python train.py --d_model=256 --norm_place="pre" --norm_eps=1e-05 --parallel_block=false --seq_len=1024 --doc_mask=false
MLP neurons of a small language model. Each row is named by its layer, matrix (gate and up: input weights; down: output weights) and neuron, and shows model dimensions 0-127. Each number is 128 + 24 x the weight over its row's rms, rounded and kept within 0 to 255. Numbers have three digits each. A neuron's up and down rows have the sign that makes its largest values positive.
After each neuron's rows, "raises" lists the tokens whose logits its output raises most directly, leaving later layers aside.

L9.gate453:142142153183176115118090095131146146129134124151155110106143114122162149099103122120173130155151138129139092123118102091125092155141113116119085094158140093125131102122123094127091106125144147094108116117100124128125149128136121101159148141115116138128134084126137149098111133164096108162105121143076153142138143118148090127158130089119125136110138136114088117161167175151164174068158
L9.up453:106132154198149136113070105138146140138112149135135078111135135129188167143150098108147100157143084123158068150130100098128144131167137086139120087142113123125112126104155116151156150079110152146112134100108111121148144136137132135119127155152098146091121132105118124106124179161127088155123132160123121110178114150102099145140122109170116099113091131127084125121163191124154166063174
L9.down453:116094101161137145132133157131141123139134101104103133146120188115114112123118123115122124127124095106157141148145093115124093125165099151119153162107146126140129136133115137092078162144125115121120142132147113110128136202106128159158145121112096136146085125111103124129142166137158135123159093153124169135158137116114131156093102135141122133162111129101119116115111092077121153141140
raises: "in", "id", "u", "us", "ili"

L8.gate210:106138125105130103153148143124129132091124132128140123117095139163119122139145110142087073093127116182117164114108093137122095153147155140143159150093147155166089141118168130128136114119182159099110131147119092125144106164171129138101107172097112106084104118119114141109117143098126079113122146088168116113119144115093099142125146133140135166148128102141134100108094092070109142168144
L8.up210:124165127147134122113112147112107161134106180176098128070121118121104142151108123123158128113083147145158134135108113117119167109093133118136171126193102082174149131155137150124134097113110162096103117133135166094108086105162128161114116125154128131107129114148120154121136159166151151136137122134157125122155149095111138116104114097158147094147180108125182101107137139129108127120127
L8.down210:152074152113141138133129143150145137126133107100150163150124149142145133086125125114108119144161125109098117172141101108124126104125069145130117065101173093058116151131103114134125124130140129174162124118093098143135103137078140146140110143128105123154131132106149107115128134117071115111156101160149093125149095157155151160120149119131084107116112091104105140140154137119185137123142
raises: "ils", "il", "arily", "ces", "ctions"

L10.gate126:156134115148119119132191132126096161138110161125165147143114155127135122116146119164150131130167139158118131105137109109144080106124136096071122087149212163094160126120114129145137113158137153149121119185148152171144142147099128111159111133121168122100146133093154104137095124144128153166179142120106132130129159120129160160154085090142157105105098127134124149107140122153130119098109
L10.up126:144095112122160144138120099095141194120126171156100116143133127153149118142127179134146097146149119150098090142142099116134107111150108126099155107136117111127162082129111142130128122141120116130130133145172170150096162114110149083089117129107127161141092127132134135155134128090143146156104119134106162112114119162161137185122131104122183119155082149117129146107150141145116134137063
L10.down126:136128097095142131164122119127132112134128118164127129116137097103099157129113138142167116100071161153154107143140180123064156108089149093140120117092175152114114134152144121145105099149091119131112149109131113122195099154127088156155128131112097084081151135105123149121129111121109096157151119123102102147175153119147154153126117143105086084156153103121133150104100099102096112118145
raises: "ably", "able", "cing", "ugu", "ables"

L10.gate364:117112115129137074125123154127133153128128102130140119143111120139081134139095130135083136119131153076129151120148094111155110121118144103114106125144134143167127091193099147081158125136111077140113111116160142139128114125110126149140097137179129101086129156154120167098144089131117169132160151144119144132099158080106132129085130127108126084172151123125126176153137129105094111154142
L10.up364:111116122097132166082122097185165131129162114125131120133148169102130150127099143121090126104117166082099091096141129080148100097116168176112147133148138085127108123130138103139173124109122110147134122164136149123113121121139115152137123126135106100141136135153181078124125102164130157112109130103061104147055127160088128085144152133099117128112135139161104138113120148117147116099108
L10.down364:122106139104136111145118130176121112102148102115130157130173164139125089142125122146100172129124123139146153137107120141086136114136139101154096133170128147113135150170124146088133154110114109132140137125115139137176105107157148129162131115123142125153095114098085111090128129163085105134218117154146116147116151101130127145115125178143099150171122086164140166119139101090145115148154
raises: "able", "al", "ative", "ably", "ate"

L10.gate542:081161124153114124119082156089181135139119104130126103097100110079122152117136121129110120163157105091150133079104098122145150122161148121144090100124112138083155156149118173127110118146127118171175135137126101140137094191120135130139144101072156145146164125129125135101120129102094141125098104129160155111144098165129150134107108107117148075156161129134162126131147107174159121144161
L10.up542:118147130149154125161156124124152113145121153153156130107128159092087142092085134091127113139144122101080134099111112137144082110127138109122106142137155134119151125140159130100107122116164127094117152131083144133146142099154158129116146123129158150121171175115158172162129106093124141107111140122105147123103096129116169176086140120114104158128160160152093070117139106096162124137161
L10.down542:116141156111086118111102169084079134084103135114138138139120116141143138102133155115118128127117127160117126169076157109127128132121115143101131130107107112081125113103151099136068128149157130125127105107088130121139114176122129144128097093061085122123107177104118137164164066118118135166139095143149135123100116139081134121099161141106149108141127116119141154159154152162095136103131
raises: "ers", "age", "ership", "resent", "ages"

L10.gate102:111113138137118116098131094155103151123136142170119134113144150102117073086106092133123100138123113149140152111135099119123133116092118110114080165118153126141124126185106114148092148114165108135153086129131128164149149130137103110160165112115110115151112129136137155119082144153142105125141118154105107124073113109100105113123145150106148148139128142124099115111110120146125183201124
L10.up102:173137148138140128130111116143098109130125150151149145156105116092113112092122130098116103122137133162094159144112087149118109140110139152094115165123112157157172127163098134125139132127142107135127119132102122119126140125135104109132147146137108109121152168153108162108079156117163067137142109129116114126114141094121107149123156123138142125143117162121078125105098126140103155161139
L10.down102:129113121156171157159113143171119141133146159152131121159173081137094144111160122128132077113117153126109111136121117126144111143131159113106135150143118126167138113124113163122154068186152163116106133136124109074142138130120119134146134136123121120129129114138141109142148131116115125134140106133123140155152085105122131149088123104157151082131128121171093162137169138116138137135168
raises: " This", " It", " They", " The", " He"

L10.gate322:145098154087153136155134101131154167114131156160129137144091142142127139108092124099094144099121129134120142155103096174091138149091147156138121121148068123084125172110132129153156143130129112133126130137106134110136108154101156133134161135174139123157107132141107157152130122136074120146149171130078149141101145147132153118132128125118112114144151146138143128090094104113126171149155
L10.up322:155146112155138135181104112120145137109152182132113093165100126117119057142105112106156168155101124122080119140121090122105115152122135170161135156129139127143120174138093112104127114148126158132147137128100184096151148134083143086143140155138129143116172170141103118137107128127088143113120124136117130152133156097121135071108108132107157118186094141148135149138146130117113170160133
L10.down322:095103135136153102122154127173100104130151137150095139196175164114147098095156155110107101129141150104143118121095105106133132131118142133167125131108187142116130140146097188122131157123137104127139149129110120181102140145144140147096152116141135121152074116146130129089146126202151113160147103134121143160127149128158130117139134098168143146144114106134130141153161165105139111154155
raises: "ions", "es", "ing", "ion", "ations"

L10.gate656:127156152143156156126155144123168133097175118114158161113137115112100141090138111062149138114161167109142129138081166139132089130094108115125098112154125135105131156102137166116136156123107132150145124094157136085118082128187149123139092124147178173149134128107112112117141113130089136111097124167120152147087127110179165136105126134120122130161129153103104165108148099099165097114089
L10.up656:100113112155121131123137107142126122121115167139153133140103129100145138166112128147132097100083133110163163075066104116140157135101135154092092140187156159128118174162124079110129124122133143119067118096111120123091096109118135105145090121117149083120137126137093133166129124123082096143111155172123147136127103145154114146157153149157140152153154113128092119091155111123167153128080
L10.down656:130180139140146116134139152111132150129151135112153093139125114146122127141101136132146149109137112135115171104127134135113108149122147159157135152088122115103134121128133151112138130147092131154111139144158191129135122140127156130108126111159109090170138133117179126116129124175109152136121110125081072128156174115162152117135100133130080103104122166132144121101134130119129152125170
raises: "ated", "izing", "ised", "ized", "istic"

L10.gate396:088115115085148117129146110152115134091179088125122121151136129125077078147113140120154101129108132140118119125122130098128132156140109086169109127094126100098142120157105126132144158092196145164141112127156142132074122110113129130119086120085107142159112124117113151148121104136126106143134146156173143079141124113125145106091152163117111081117140180151132081150119137131140181143169
L10.up396:104109161174151113122178129112119100141172125110138123130174131153152140150103131138140131107133126103094136137140110111117146108086160099107138102108139138056131122139098140146140184074100102141150114139116114133092150117131131166123151115101106072150080106125156131108135124150106186160155146124134139096136105116118130146151089113132117148139189108113087116094174106135144126142118
L10.down396:109098164154138115125144118158115145122125076126085128112118123146100122120146098114176147094107152097111118120112136148140144121135150152097120073116147155119103143155138093143152136133098139166139072136129128096146102107140128156161131113103140122105111182145121146083096123124146127098109104164088149115112150135118135122113098125136102125111163161139120173066157125133121157154096
raises: " another", " the", " a", " it", " its"